{
  "hidden_size": 640,
  "num_attention_heads": 10,
  "head_dim": 64,
  "positions": "rope",
  "rope_fraction": 1.0,
  "parallel_block": false,
  "init": "uniform",
  "optimizer": "muon_variant",
  "lr_mult_o": 3.0,
  "lr_head": 0.00576,
  "warmup_steps": 200,
  "schedule": "wsd",
  "decay_shape": "sqrt",
  "doc_mask": true,
  "dataset": "wikipedia_en"
}
MLP neurons of a small language model. Each row is named by its layer, matrix (gate and up: input weights; down: output weights) and neuron, and shows model dimensions 176-367. Each number is 128 + 32 x the weight over its row's rms, rounded and kept within 0 to 255. Numbers have three digits each. A neuron's up and down rows have the sign that makes its largest values positive.
Before each neuron's rows, "fires in" lists the words (lower case) most often at its 100 highest values on Wikipedia text that the model never trained on.

fires in: "in", "from", "to"
L5.gate522:107104103084068077132103147150125111119094136150102188155088175132140132131112110110112127209175147161082149095130087116101074106135112150129096153147195159161110165076083207129078193140149090147107128138126147162130165152151112187112150128202108126140103063091156131114169186122102182099163199099080059122081157158181146149037059124083174203138155167156173104098203146160112168182099153105110090160079129123184134093134102107159088132135105113137137116135096092148116124128162111068133113140083121137108113136150159173104189120209135123175109073156132116191149110150109079114
L5.up522:142143097118113124123160079136095080082139113139151092167057125132060101112118101170133124168216116118146084095114192084148099093109154142116093135132107085118126118187132114169127120120094133175149100100146104120107057099102131160102140117138131116140105166084141089088099096133099150139106090110203122143186157132114141117176136090127128070101112136093132082129164106106110150147158152139073093157162157109093154174146162079113116138138104120164126136148084160114129127139103158116133112087124149171143190116072145167172077195100156094125107096068137147166122156109086125129
L5.down522:153106117177099158105055087101094136071083137136165156140109169099141091144132118128086104155127103165102112124087158171153114096118117136104173131200139119122106137150108184134135107117115096195160103129154155111100101114124075089138139163138145111105139134118127145073100133156115142195132162185127149075112162180148145065123169073127147155124097134084104161135136173115116139228163149154140150132143146131107088128100109175113093118134112114099110130109121112155105138122110070139083146143049128187136100137104090164129161175121116035106078188139091134163154150103114121173

fires in: "in", "from", "throughout", "of"
L5.gate256:144171110098126114161174089124129088134088124160072098184137102128088118139113102127145120121154087144104086130096099133137118093152139186070160186122139134119154132151118130093097142147112162182155108122085100141070069133178122138142097084136048142166126071159109113063149129135086068116142169196102082160123147132146199094091108122134108089145136158135114134106128156136101149158137134145180247182150119092151075159113140105169135137116121080095196130136129117192142105112123093095119110143122199158187170122081095153124098099133053157095112149126158114124182151094136151133
L5.up256:123118142116171095200150061130128107114142168131102151147132114130071118148142115149067156114098128128087167110142108110145107122130120117114174233158115129074139128115126131102126148195067177123091136101120122115090121138112052121134078117190109121142085103148151107116118110181099052139077124137138095167072119125041107112118160148139151117123093131157136148177126099159075095116116117121118209154145154141094094102180139101082136114138132165163126147119189094126188148164097133139082147141081142144105158063126077175153171135141171121149107099113138105105115131147156168111
L5.down256:115108135124148136056113124119155159114158097166103134155119137147122086150177141127153129145140096150169123129106166133179130067123104138126178118148186094116155132161121159023132102113129134169095148131047073155113137102036087146141108168161088055113138120141145107106159169122145129154119157093100147157136157080105175120125113083118160120135135185071135099096125132189116127134117129111163188172073119121135123152147116109126150147101126154133172163087060176139205111121143155094160100116137076130111123144049111133120131116122082151141169120117141110190158158110141093173

fires in: "in", "of", "southern", "north", "northern"
L5.gate126:204170077136169147115160036159120155122152149112109112118108109116094145111115084118106114158103126127131113118055147106158162098164095125076145168095122078090145155145147123167141149150110094102136125154134074071124159087097057109195114161126146140191100128152089120142154200144057099144149160080105156084120095196070084082100162169127137105080149154144116152126114184089086095204163127199142184148140138111112082125055150143165140137135196099174132152065058106132163136111157092172105059137072071147131113172093085169122153123097158118121130134095153146080132122209061113105
L5.up126:123142140173183148213119126134095070131095147092136153089061123134096170121049089139099100146090094119136084097081115188089119189146101100143118150102121137104079089165090152147137156136086130140149119073134061160157110127116090129107089150135158192144130108156138120151119130145125103121128147163137175123093132157106130137058130089148095143181112083137206167105096139135099138092151137212157125114100153104095031139126099141150114138178184076091185098132134034162156105101178093070104161105139193123135149113102094110079118122126118154085156072125155133166140162148128125118
L5.down126:131075126129131111138153133084137070098112072104087120102127131139120120167090137132142103096150094122112118125104136059128164130125126157178172098149175094143147131164201169121168131156137131138131154182124151096174148169142119161122172129071128115082159114130135130072092153150124060090173099136113099172154172136108195078145168107135156126107177140120113148089111095146096130126106141104134117142108144090054159149124134076112108172160071140106083171159150197127145110149110106146114171112156106144158140148160144221109158116174125148160192145134191100113153134128183162141

fires in: "and", "for", "a", "of", "in", "on"
L5.gate209:100142110160110136119111082103128157094138085153129132118073086154101172155168168141160140131140120119177122142145156119129130095149096106103133084156149086113102193120137112220064093176102101159139131133149136146148124112156116121157180140096075117161146135123155091102136120132184080109141147119130199157137116080092126122115151086104087120145120123140133143086114141055047118219151138140153210173159136146137052161140127157154184148165221116153131163144129143111112111086134107075114129077089137090148135107065155147121141127062159142115196128176083087101125132125103102095
L5.up209:094104126117099092145102091106094171085102076131124118098115081126084128128081173181147110128115093131177080116121114147131149123136136147113093168135164091107097175112118132165080122144113182193124104100126171091139160115180106082191166147154135099148094148110118136116167136162152084095089154126188179123130136141149142142155110133160085076193123103084107181138131093104141140095121184125101131153095115123115096158122113130133124151107116128158149112087141161090125082114102130102086155141168115115164135104081146176071155109124128065161081132143113131099117095147186096133
L5.down209:077144140131110227153159130106103126088152090049118117087122112178131146163151139148172152134097133146105112106107154158145153119059066131132157113182125103154177131174211099142101150081140107094106132056136143134094123162094102124184142152094060124055143209090136089062140119146112116151184131153128163128044096107115141160123127031134112097119121180146146160138114097108090121172113081133150145127051165110124131108136122139095122142133151145143098174210137146166132058094071130074137070102086128154111030126153182138086130164122149159108150060171076065122159151170117113170

fires in: "was", "as", "served", "appointed", "been"
L5.gate374:185135190143101158144106109119136148119151138100110104190171133178133132102132056150118147099117183113096072138168126121117141130134111077117124127149096103137134092136129154153141136179113161151135196095111147170159088130153104148107123130105123150132096109094115111098126168095139123153093168137100115093140133130069084194120110128125130168102174076137153138154118141146142159108194095150132045081154134159061151123104144096099165113152177126149112119135120167180123186120075128129214133179181146175091151112112113169149162138187082080093126107140141070130138146088146116164
L5.up374:168091135138125133148109084093171100121173126130152090152134166133137180106100129160099132127102120120133080096114139180163046156101145152069105130163168167113152073108106121147129127114120172158143107136112098145125134139174124078209141133136080114084091082126181110106122133166083090162115090107173119161099166160143137153170117191104075086181158044114150103127126145090127142176143139117142110096156061070135122145143155133061170132136099155147174148103130198115140134108131120137173120175151161149132180148139196141069135136160123153102118085151175118136117067084047175113
L5.down374:104149105044085073166159118107139175127081104105096226117142095122193121074118080067159132078228073107159135134136139133139172144112110109139170111113116134141172179144210139176164121142205118161121124142125152164208107139163117145120095098147114162119089189155107153105146114137185107041137174185142186093184126099211133128193116096057164082165123172156140088166170158103123133149169153105168128172069134121088084150153097188095132102136133118109124132139093118129052125093149132129082110130089174096094117079131098146170085157148065107133112141129101102112080093110122118168

fires in: "to", "with", "and", "by", "as", "in"
L5.gate513:097138100149104108106124124129164154070133109104148094110128142129132093099176091125098098102111163153088170185112098170077164148173122141142127101081098141169067145135132096140134141131084123123177167093113145143095127053081116146138136121111074131091142172091111126192159126160118150153178159141123156128113146110119139057135142150187142196118105089083125116139111177102167111136095077115099138149151187112168104103128087144069148151133111159193115119131155159146128137129109105130158176140091108152056109114151149170090156153093139102153101169169116215120108164169123106166
L5.up513:068151123099180106126129130105154181099090076086171122115168080072152149107080130070121173103101091138125124108084113146121090146115138126121115148168134099136101149051172120148205167074126158116135094131158074169152126062149128117115138152187148083122120141067069131113106150146078157146137087151156157107145113153192139102091149185142118153150132077103166148152121163164131102146134177147117142126180153157090108129131119133112162107170087147160140101100102116076145158100101170165160159063122130198083125135137134152102092164164121127163127131130150126149160122169062106160
L5.down513:096089135091091098136102133092111110151063084092112169079135131085151098107157068145161175108082137158127103116211121072135108128162103137109117136041091111123124173112126055124154124175103103129115101100145139137145166159127100152177104087161099161225141114157126145086114077137117094156081169113143151140130095082124088094111156147141088164113140142089108079116143122098173207151151099110091116153130120058156092149139080186096173145141125127143094153114130171103177092207196181083118143101171138121103152152155118117112180115129190122186136178155123158134121117113146068066

fires in: "the", "a", "of", "my", "our"
L5.gate709:150116077133111137180111141162119141133130123109091067095108143160071146143131143152146131147096156057163078147133084139157152158181172090145170094141173099100125130148053072148087141145171136059098112119106084120177090091103160084082153087111156148128115121108119107125136137139184132176154162109094166103166127162087112073108096148129134101103110136161073141147155118136078157121126081144151138162161149125157171155156178113151158081198190140087113116220153154062154088133128090115118130124121137190127106125117107104183127140117134106129129146110128185135090136134153117135
L5.up709:060135142120082103125141110122129192076072114037144116111120144140125145161126175081103131112147052131126134159108076125138102133183100180042093096093158076137125089130113129190163139111134123157167124135098063146123129144114188158143171056146107124171108127138124145138161155078128094172090166113059181134134115150163172137142126126118133113092084132112172090106171176167133116122084100163103181114128105113103180121094156094131116178165162116148141134154095096093128160174112146135090127165140090148140181140116091177065094124110152129136126140120118128052101079156140118149
L5.down709:116104132157123084140134153156126103135170150121149153097120092103152111103177147133161110143187131130119088097137123114138092105107133130114124141110156140116083091166165070131133145161118114076167153158080129106106178134106123126145132146120112122098135150088153140202081145186142128056093105165116117116097127112153168213139114124099136121212116165077116129135102108082136173177110123161173133153161172122082098116186083123155087125131119061092121125091139111103094104206121131092122118168116154152106072118133116130109136128135094102142179147150086176116123138117181160206

fires in: "as", "and"
L5.gate1005:159151113111112146126203154160156141065170155129113104192134121136113078103150118144140139102117186132099175202105073138112135171179101091169098136132140153105122122138121177096121146104150160132106126131160127170115141170090150135130125124137119130116099147130108169103151109121124107129107148130121087145109157149170104118135160120112147152120117149074156177136123094144121097121175149063131148122199147138103090169100152133115159132079132191100122146134189165087151131143113150100203076128085142165128129125174151121167185074140128143183153083165148113191181115215145081156
L5.up1005:184129113169111149147118095131138077136105182109157088094151126171157158162094107157104125194147133140136124166097062106119142131078188117154145116147103148119118097179102166169163149159101092105135153134145167101120140194141121096205093182138105137158139105101120152064134196105070159095077166110177132097137151107088177107118166164139147127153089131128184190138086137095085192152039161163111143129124180129120147118156115085191129127125112178154174153141121141119152125105125119171183043120125047139142140158185105160116089167091118121141132158139159076128119127091187157134
L5.down1005:084130127161150131099165177148097167146144129140098175164131148121114197059109113138155149154144118080123129050105142087164101127149114131135094123071125163085149151141127095200142113144094099154169163138082153127098134176138112148102122093059073214109143145089196151176124124152140102136148145072125170157116059159150114151134114093109084095144098125095081067207155119151169131172100049139163131178215134128106087099163123129128118099093095130078170054097179103143082112122050159124142137136116167137110149154127152123129083109140124106080057177125090162108140115124189139146

fires in: "in", "from", "since", "between", "of"
L5.gate802:099144168118109140088125109084143119139139139155160147113128158136081157192116134121134107136164177102132171118096101088148073153124087142199166161173144120174092196150160106118137100155150100088117125153132140068094097155126097139089085134141180137143096110123141122154109165175084168085139154164081154106107170126065134166184131170095145142181129126129184091092179176136183125134114105134146160121187144126184085102207188158095112108216125180062096118145087125105166113132121161133133129183137135147120166066165117125128121171113159120160089081120069136163055139085133117142
L5.up802:149133176143130139135145154069165228087136145164174157122128168079118116190143138108103127177148154077128109119126087070090147102093115140135176116163123116104129104214132109124172077145105135080089155109124049129118116142098044198108106148102095122114075171123120152152098111199129150086105208138151147070107141151149143067069135121147092163168147104118140163100096127142132142107117116133148137154182162100126084071139125087138084100098169123074151108108084086130152179135128185129108128149086104116118151108157160113192084122142100114130161114125141134137132184096140093125
L5.down802:129107140099095138107100133148172125166154124107128131103123155069155146183096109078138147163142120088160149072169090122142088081101109186107110116103105116154101143137161173103213107179112119052157142001072177119136128116165146187146117162153188080160115119144086181114112095129149112109125166113109175127120071204106116158118115128092172125126136170118058134124072191096107170094125096096050090075152092094109139105149206119181135178122120148086095139082129158154145160141100129148077140120104165138159123104154108072127157175123157145203093154166156173083141089094133136134

fires in: "the", "was", "in", "born", "is"
L5.gate143:203104139127171118146148104157145107085064135168120128110116153079089203154103109096153111123056192122108082180128119159098139144125155105162151111183183127174081141106071179165115141103156145016052142118180143142108094161148131158120034133132150123087182136153125164085150133145132111157129121156138130180091152109088123179169139135110126149115169093103110098081130106135039159175086098129115160163175096181174118081066107136143121107117137159159094120107062108068154092069097136162156218123129123120131055124133112143135122034170097169131162126150133121140161069192144102167
L5.up143:143177158101105098129110162109167183174189157150129119092147150150154144139105165101156119142123103115117172150130140122141128156113149110183143125085128100141108053133148140058139108086109173087084122091129160109116151155129096130059171113171170111151090168145107066111071097134135166115201132138157211139069120160153140125120109162134197118115130121099050097117085119159190183150142062049101138110135116131166178136141122179101124181200102116069144118115075162143151124101149125080067084136159157148150141088128104103146081160169116094107126104124110086083113139112133130075
L5.down143:133135158125074180114167191084094124143094077109105084115185080108190137115168136152151132135133118094126117175173088077103158134170137136127122124081104136083144158165179149124095080093118158155101183141145137126138113151090107133192143119125112179115120144111137075132154207132084152127077183153140063112087078112123182131118125122148133138155102139109130109155125067089018077095099150133171067126133142114136092131140068075100160134060122149145104106113105169116139111138109224149120103146129132101171150141174157184137182113169137157079148148146096145098115121174118118140

fires in: "at", "after", "of", "with", "during", "in"
L5.gate462:093120160129130123107075148104127168123197121111097131211114097111101095142162134099146101133179099164090135110125123127120089166131110166108141105159124129087106138101139202124133053143121170094191128122102109114138102150108134098055187089161135107153152125116126124186103082121107150148121126135062151098129171172164138150189095114103100111105146149172174113097117146107077142126143158161123092097137024151123117127160093166132115145121197148066139105147132136095131159142135144194100086060150098086168103127150150126182167124168147055157122132164152103122028156174156080113
L5.up462:186115119129160131074115127089106151144120194201098163164126135160121095122132124120107129134148160122157110162153142084150131117150101148151098082158145119166046148143104200131148115125052124115091183103192101117149123095113114145160177209099126173179055106138147118109101172147085089184092142165114112116143124120158132143146112128171064085179133073057070125122106134118140122113142087215145120123138175071118066157149078085143115092119119134138151131104103117135107107181140141072120141182102160092098104134148145167057140158119115128145140158116087064159140134166161107193
L5.down462:110086134109121086094108111157135080096127117125123167112129109121150151097141086117141180108105085123154141096115102113114109160130133072140121139130110155124211125128131131111144112167118129101139132120121172124123074179078147072103098117118104129165112078142143130152225122155174129129142103209117103093158178145073113096073144123166069139082124137156113134109109094161086179077101122091050109121117133107086141178085130127099070178144128171180113056169093094171125103112214145183069097132093107075102141106125125139167111137126130219089152097141157129106122135192119133064

fires in: "in"
L5.gate246:113146145158108158123106106129127125107136112130122182135155173171108128136124142167101074115169120104134176094077113113098101155140167180155145155176131093124067112157152077172127139101105036115166187110114127066129183075182081151079131138115142063105115114083126115129074178089107164150095123127123120112075155151153156124109162129121161137125129082171109103147058117187137109065126111156091116173157180134115066093101093144143127165150139073089099161139119180145154110110188115107163127088122116153165131142107124088130094160188147069132049132175145115130132127175105138145
L5.up246:153150159142117137161110121102187120132175167099137170189138190130132166117150110116114097125168087094083099081138128091154161137130127143133150094148106162070116099196134068144129186077039151105139156136195145104140185116141117117138158127144139129085175143118109129139063121099108120123105143129076093165058121121099142094124140131143158157121107092104167145057076145150102094054121133169136059134146159106076140087162138113143128134139108142081115095113113101122100105066174089121135115149087099130169068092119104100151164151139127100138096135074163146169126160091134075175
L5.down246:113126134133172174138121135099110152149068096046129103120181140121109182140136046142109082091079072146170125143088169084132112133165124182163133075162078120093138115137114126168110123164114149129093158090189122097165063143164082112089118163117159136111148102125165129146190089081115130154109112097095115108067135119162138119131150098136119160157176131201067081136116130106104142136138090170075148101106106093180118129069179071128121179177149140100136124143094178119150119191117112154114165073127118106137075127093130149131119126154106076077133109148211092126130113146099201134

fires in: "in", "led", "by", "up", "of", "over"
L5.gate1074:119179160101094108111099125078142080110167145110130155116121098120093131157140092132167123088144113194081107133115045113157088118170100112115208119181118076167118079168101116150134098162099192138182116114103121124104159120118073168134099118195101120112098117112125152130135136126053122073082143176076118161128126157143197140152213121125120187180232188114108134128174141107147186141141091165069141109171084145173078118113109196127115092170084106115125070078117183120125107107141092152091116102131122152121134100113129139178164096106077075151157132101177127101127161149140121159
L5.up1074:175087172151151154131118158107127089067128131113123132152112141141138174203162134112082155092177121114098123124094139162153135157143115156125092154155112131048118086093101125131128120056122098172124147192171125106074106173160120164115109126116072141151180121111129164152075159115114106162113096129153132075084113076073161105179169089132110138167163046098119143139145130145161126139126149135071109118130143122180081158157194139113209169195114110113047093076103111107084119063181142166116106111173139113095132103122157122147089180105087088120132141113091093121084179084122163104
L5.down1074:061145145123179124128125127120123121134163175112164074096115150088023141161144146140167127144129088138140123067095168132110185181157094133175185202141149110213077082091125131133085096149148148112126191088136195147122083118191109121170105131121139128127147113159089146071157128146169144115141127111128173159152196096126104132180090099143098115112088127133144130162107140174091113118179123113171126182150080109098130098097140050154107155145149147132128114120158193174141159117117139099086158102166118130136173098191106084097077124106131090152104130089035131166120077105133100150

fires in: "the", "in", "to", "is", "attended"
L5.gate511:113102154125086118158172159117159141125175165145107144111158107100121093094135086147139102130147119153174188174127140102148140153142056170117120179151141108114132107149160123122091124115151160061087101144120144104081171119145159166126174142143155185149155112142111109077061130045120122111158148113075177060112125162104179077162153126143152110122164128081098100117135062172104116122096097153085164120134129155147094122111135135117096134162175186105129097114188157162186126136141081084172081140095138124170120199088123133072112144149081159172085120083186120140191116083137099110
L5.up511:185136127136056150114145084077161158125091195134117111160131114200114133114124126074134172109165052141115133124145131151122147109171144123116066145118063092100169100139142157141076115097157164135141110137153113191168125127136080076107188154121148038157103138122100088109122110042121124127182148083107123129096115134147137103189128169177094074075126152087129169165119098176081153093119165107105150199144105087131150115088096086105075110098138147118130085153085146158167129130125174157160119058129064175167144089137080093143140128129158148050078142103154086173119086134115152117
L5.down511:127090077106126093139136134101089133207131127121174129056113084106208177124126131198105173122109103105129107167154129171107185096112081118115142050123134154143101117152135115129123166151111130161103126142096190138160082166119179116131172130115101220135181061142122127120178159206114083159092149155117064155175125172083090076126146103098115111155091151170104081167142108114166100125167129083138085147111136160125105153144086098110134198100170136126098085066120142169104147113130097110093207153088099126163144144093068155096140089126084128097150143126104124165088134088081095081

fires in: "to", "at", "south"
L5.gate203:120178127117166128096147153111122121101081147074097195140127138112160121108097118140120110125161155102053144107100123168097115145107113141121118101155112158104155149124132174155129186137113173078089134125126128111193135175150173172133152101084152116131129102112140143121148137171087159067119064070138095124091153119101118083093141140138144128089143081123166141095236098123183125126149137163126131120105102108084132139174168062164134153118183084091101195102147117095098045149148155139125119114120115153199116106185096127131137145174075134154144102094121035120119090142167146152
L5.up203:158120141089112142090127163130157152112190106111156161172109149125167134143107106104120126124133132105094106165173160099073142106130070138099113113152130130180130148156188144110121141152145110144146176031143076122186171112161098175114186086132121203164141152150041119064115123129070191067162045135158135133156188128060105130138113116161133172136135078139111070118181152169111160134076157111101083129137165129092196151133126177146100165112148129107144113209123126132161150106152122123086163118105118100172130133129109100078114120165106144139147126179170135083197115165177101124
L5.down203:121126143121138097145161112129139130111142113121124153144103130133097088088134108132130116138181108130096144120128108056175109127098121105136061084133132106157136114151195091164094103109166146161112111147141147117073075100086143085164105124070140064130122083125116083117147088132102104164120136155158151179119114091166134072141147084103129105170185128153107119122163094082162071148192124151111070118175153116121120115099110143166170148150150094049130161073200156107140124116057102113116149125162089151112090109157134136177133077139151131161151093166167145092076150175124140179

fires in: "a", "the", "this", "his", "year", "an"
L5.gate509:116125093166088138151116161190136171120189121121133170063122104118122109096168142102090141091111105119093154134175113152125184107106117178124101079126151170195064165098102107092165129139116151110081145101105146156094127092128113164124182139194147110101146136142128144105145208112146111111132137136121173092087168118137120153111136105096170129136119094054107154120185165144144161170106093107124127147134078182149111106154133096205086153093145146124105138176099090143132096072183155153128133153146118116151113103120105108108107137123162069066081141147154148210126102159115154172
L5.up509:099117133105106108133150142133088112089127122117140108162133078113112146173178146131118114068138115112069155141144180053156175165063153127142136087085151155096140109112143071112122166108149074132153195112119162111201108099130153111110097118130086157127134170121134163042150092063122098120102143118115103102173119104122133123151158142079110089094112127121105089144128230146084108096094112130089104120110194145143142113134168132122119052112119137144074125118140147156142131160149092134187226085133184101143148134054129179166170035104137183099129167130112121131106111112171102173
L5.down509:143129144162125145178086108100091125086187126097141152131164059133186150107125140134128158076131125070150131137140141173125172113153088147138100128148170105135106167122175145151188139170133136193057045036062124105131122144138102200121179144180188071123127154095125117157084180167151127111170116123101130089148131145132100144111130122121144191144122115121148099105145078096105184156173180085092116131154112064102142181163119211128184138143121106168160104162135127080111101130136174167090162144124118136105101148147172169078092159132102066165119100152192167119122107123140117134

fires in: "a", "an", "his", "the"
L5.gate591:121139113179124161131063197148167136140165145168104081127197124154174161094120132129141123125151117126156160110154097105160116163125172124156094093043167149171141130147148103098157086109132046069152139104108113145105119104103095160113113128079146133074129174071073077065139085079148130168140118174114127184182134083084154080128126170103117127112120078083138119121130135117065108151163156150166110094083153133191104148192196123140168084117066084191116115095123136189139160146143083132147087087088148145179075130113157157126146114128140087124147104122178162183117094121156165132
L5.up591:193094206085116102151124115091089132138118177127115169192159131152102097103094159116130180089104134170161174121132132107064049129126138092101137069083142104184216067112194129136071135127113029099117147155125113135128156118160137075140211097070187125188159192125141164098150181159103094080099124100142134104074107113084136106129119127106140137023174147134128167144115135147113173144130140139098147116123134096090109147108085132114142053105093116135164138140166136098112161109081135232128113102160153119153142102108086120081164118154174094080111168148153159107108104169160112117
L5.down591:151151168094120150103135122136128095144087110107161147121123130154146099086086142103165110132199073060134134156200107113130087174124106136145097165190074195112117167132157130079157174136069214137140092092115148115148111127128084183106155141157168123216053104182144125114144124122194096150193145146075064177102101120150160150133111115115103131105055185135104184126146134116098108151163181196100148140095136115132111126136123120169087102122073111185141126114101190100163178135142099120184148169133076106151058132132108164127119160126064147160167151150116103170135132059123147159

fires in: "of", "in", "from", "al"
L5.gate1127:142171087080136090065109116107158203093188154161133137068109111132131140141131130186127164143187119150146121132092097145066093072119184192147096140134022067154155084135132100156118108101134094168147064161116088117110162147088153144060119114151078163143101077082157135116127118075160120108138148121121112150134094143180159108167126078125150141141058115089118122098177068114091109142112103189109194175086096156102116129116108023100165164140155122092096128133136131146162143137107147190137097166106081098183096109088153211110101118128145166103194114085090103117076151101090158180
L5.up1127:180105168161177153119137143136124145116145127134064104152142146120111091125154128109080099159194083174116102114121128139140127115120126130083137153130187096147142118136133132141054101102117150109129159048083098121112106123103149183150163096080158145222120107093097133103121132111100131175063139138111127111160170091118150152151120133068170110129076144104084132166137157090098121127132102079179164198131193083155091145146177115139155119139138125114104093072085150157107141146151077123148155125124169135116173161150188122092098124085133126084069137168111127141168144098126091141
L5.down1127:082153118101116136148126085169146169116089183128117185139096123158116092156162077122104053163128131092149123127116135148128129120119127197134117113125168129103145211104114118105187132201122118126178112167087151123090081087147093153160120128105134165119094083181097107161168150142125077169127106101070084160154131222124107135067127140087150182089171130206119156158060115146187114127123058143127093144100169159120155103119172157159133116143121150092093196171147160117157084159142142146191133139073102085124088166084119079135105138185155109085127101166126162148122130206145092150

fires in: "and", "in", "of", "from"
L5.gate575:139072099167112093166097099165081143108168160060145096063139119087184146157147094110121157136144187093176133110069117119130138088157109138140129209167121145188111140137141097113142120093160128142142124158181157151140144176167158137124147132139089076098080138190103115113102081118109189164049100086130105146122162159189116109105092114113094126132066106127154121151179134102106161151164105146106128134254142111146065151102102120203152044088122118118058082171119133192137108188101141131195140171121137102166146110180126133180112126146134071151182142137119095080101114179119138102
L5.up575:128121121155111131139111121144123142068125099116143093090061106119138138163183134094125174072151171116146173119095102152116132087120160126106169202099139099194093138125086122098160078087100148178087150135157101166121119142190161093168132130179113062155094118131075110109091134122159172140110081067116048142059112179143174139103115135120170136068101148108113152099149161153102112146129104118124102119175144125130138107084100085167194150118099102092130154142123127126122116140087136130187148111140097103150200145105118160162102126155158141121145126165177083151120079082138178154
L5.down575:123127162128088124120092040138089128112111149098105072066113105103129131136209117161103160086099139131067116145120108150113074157166180130125089178153126129101145097128119138078098160083081095138113155069152117138087147123165104159148154131126131127135140127120063141168180112131142152116107138104146098118119112118130096130111121131201065189077081130141092096167168144152070138100132064109147168135113092115109138125135097174115141075111090121129131167127106138138117098044120137158157129136050103100081139129125115143144177104127085104147094128148117124119070132102117124168

fires in: "the", "of", "both"
L5.gate1129:103100120212096172112081157106139141081121083138086118057156105124172144094108149139151135092155142154161093112098121128140139122140154102098109117126108135104071127061106043179119133147139147121106102076116121110121103087184158137098178103120165140147171123152116118083130161132169146120122152115113159083159127092180117108136129071121074133131165110116069129089163119110137144134141184130132153146078073063137146164140173107174172124114098129165105164144159142110104123141063103117132095146169107106120115080139158072081125026106141125130117131144157100119092144090160084209
L5.up1129:110136105117148096108096125137150093123140075124108114048202175102160138100130151159116123099147112125163175091145099107080131113125180155123139134114123199115141125142131098098105192149161093150111112015111119127049097068124102098176174146117139130192114119111131173120111088129179142155117196095182135087131176166182078158174080119127110162140139169112141073119133131144188152154117164136139180154077147142112097123097128143130130149050114032157063107090175110168045133106062098111154134158144114113169156170128152083145074146111107126142171134075119157117101129121174170134
L5.down1129:154110106125128169131159080095120187091115073154134084147113081129107168148127098124128147053118165134141103139152188119140191138139185149082126137111169123170065098075191096114096210117171180163129104157122152128121094125176148122112103128118121114139150134104167133128110124102093194120127098187179068173128117144082136220145133108093108142140124136117155132120098151136123178085147142099105140132133101102168100205098113114157146072138091103106145180186138127086123056148131124142069151115140159130152196066116185145151167145118120101084103106110096168110152139132129135125

fires in: "the", "in", "jain"
L5.gate861:167145156183103152130134136099191120123125201104114143158183096120116148132102195114077125095155158110108128135197171178091185113147125107148056079136168137121110177115118148067060147104076145125114119095121138078160096136159092172141145101126126157136170111086128139124136092140110088089090063144163092075152118165090075174088092143137135158107131122178095130141135134130080095075170113150044083107194107176106089148161119090113168124150174142082080082181092170161225110134146130162095128133162109146135157174134157119106111123134153158132110095146119109161177141100153180110
L5.up861:098126080117098140124125134121117147133100146168106099181162129200090180160080099068159146114120134081115170172100166174137172106064077074124120116132150064093090101059137149113169098097052118171147135094167166067131125121170167176091085119114173112126138140111130189087082125139136136139132093178177069094135085134072106148123080178115162128116149136066174161150128174131083115096126102131149085154120083158164128081133102117125147095095151112148128125124106153141210054168184125122082049119150133109159135166113061137117154117162103117125139123085121099141147119118159152116
L5.down861:172114135146105126139135080171076115129172090149129145077091092072140125089089136185103060156112166150107113158173106177119088145185097158104100141098145142151103183108155129157060144119163145121157068112085127150112098085153125107146145081125047195194071117153137121037118101086091144136077111095125090086128126181091145194136075118125193135115160086150060120136065104072093140109056057181103151132144119126095124160112121126095197161123213136189113132115100175131164118150156097156119091125125121146163096211128172113116113165077174141094105180132171125171111114089119115145

fires in: "of", "at", "part", "for", "participated"
L5.gate1171:151120142167103122127099157174163114116135104134088235137142109147119152142151135110200168143151146124177174069121123115118165188136106093134049118164159110081130136122112161117166111197147088161144104150136139121084172146130126093068132094130134124133144157074175133188159164168143086172136107186122122086089106107098119130124160098108163116101114110194122167109096137148146171117125116182154138113211101126164122102116097142134097130144155123167046168113153121115102078089099114085116084168102071147130111114187121119113157135111104120114151171123153182145176092132141183136
L5.up1171:119092112146173104161090101137111154160076136123094124106162129097091128048102170197138112184149085104085105134156145110089107134141091115129170154132148123116153202160175161136153106089103206126168149131062122147105097154143148179159156092094181108140113150171113120093149172076114153114091085093123110114161115168123094153108107090099095138177164175098166074045146088112112140148161130068137113124173079112140112139105148130162193196130180152155084141229062155131143158080154171103084164132099154100156127133152066138141171162075139136116124179130096114117158120095161101159
L5.down1171:068153131087111170161113176077124116113140140085129140111105109084114114125189136109125181199142033149147149128132156112094162101118110132178138160079169057116112145135138110148130119124091132142168203177128134133077104160204121126133119151123049056123123135195117102123108114130173133175121129103139089129178157153116158100163096101075106135112088152089111129178105030093065118137164174123122165109130144110072134178155118131155098057171116145087139084107104160117082132162113141101156091065142115111106123120170145099133104104098119104156173111168205114114114134124150052148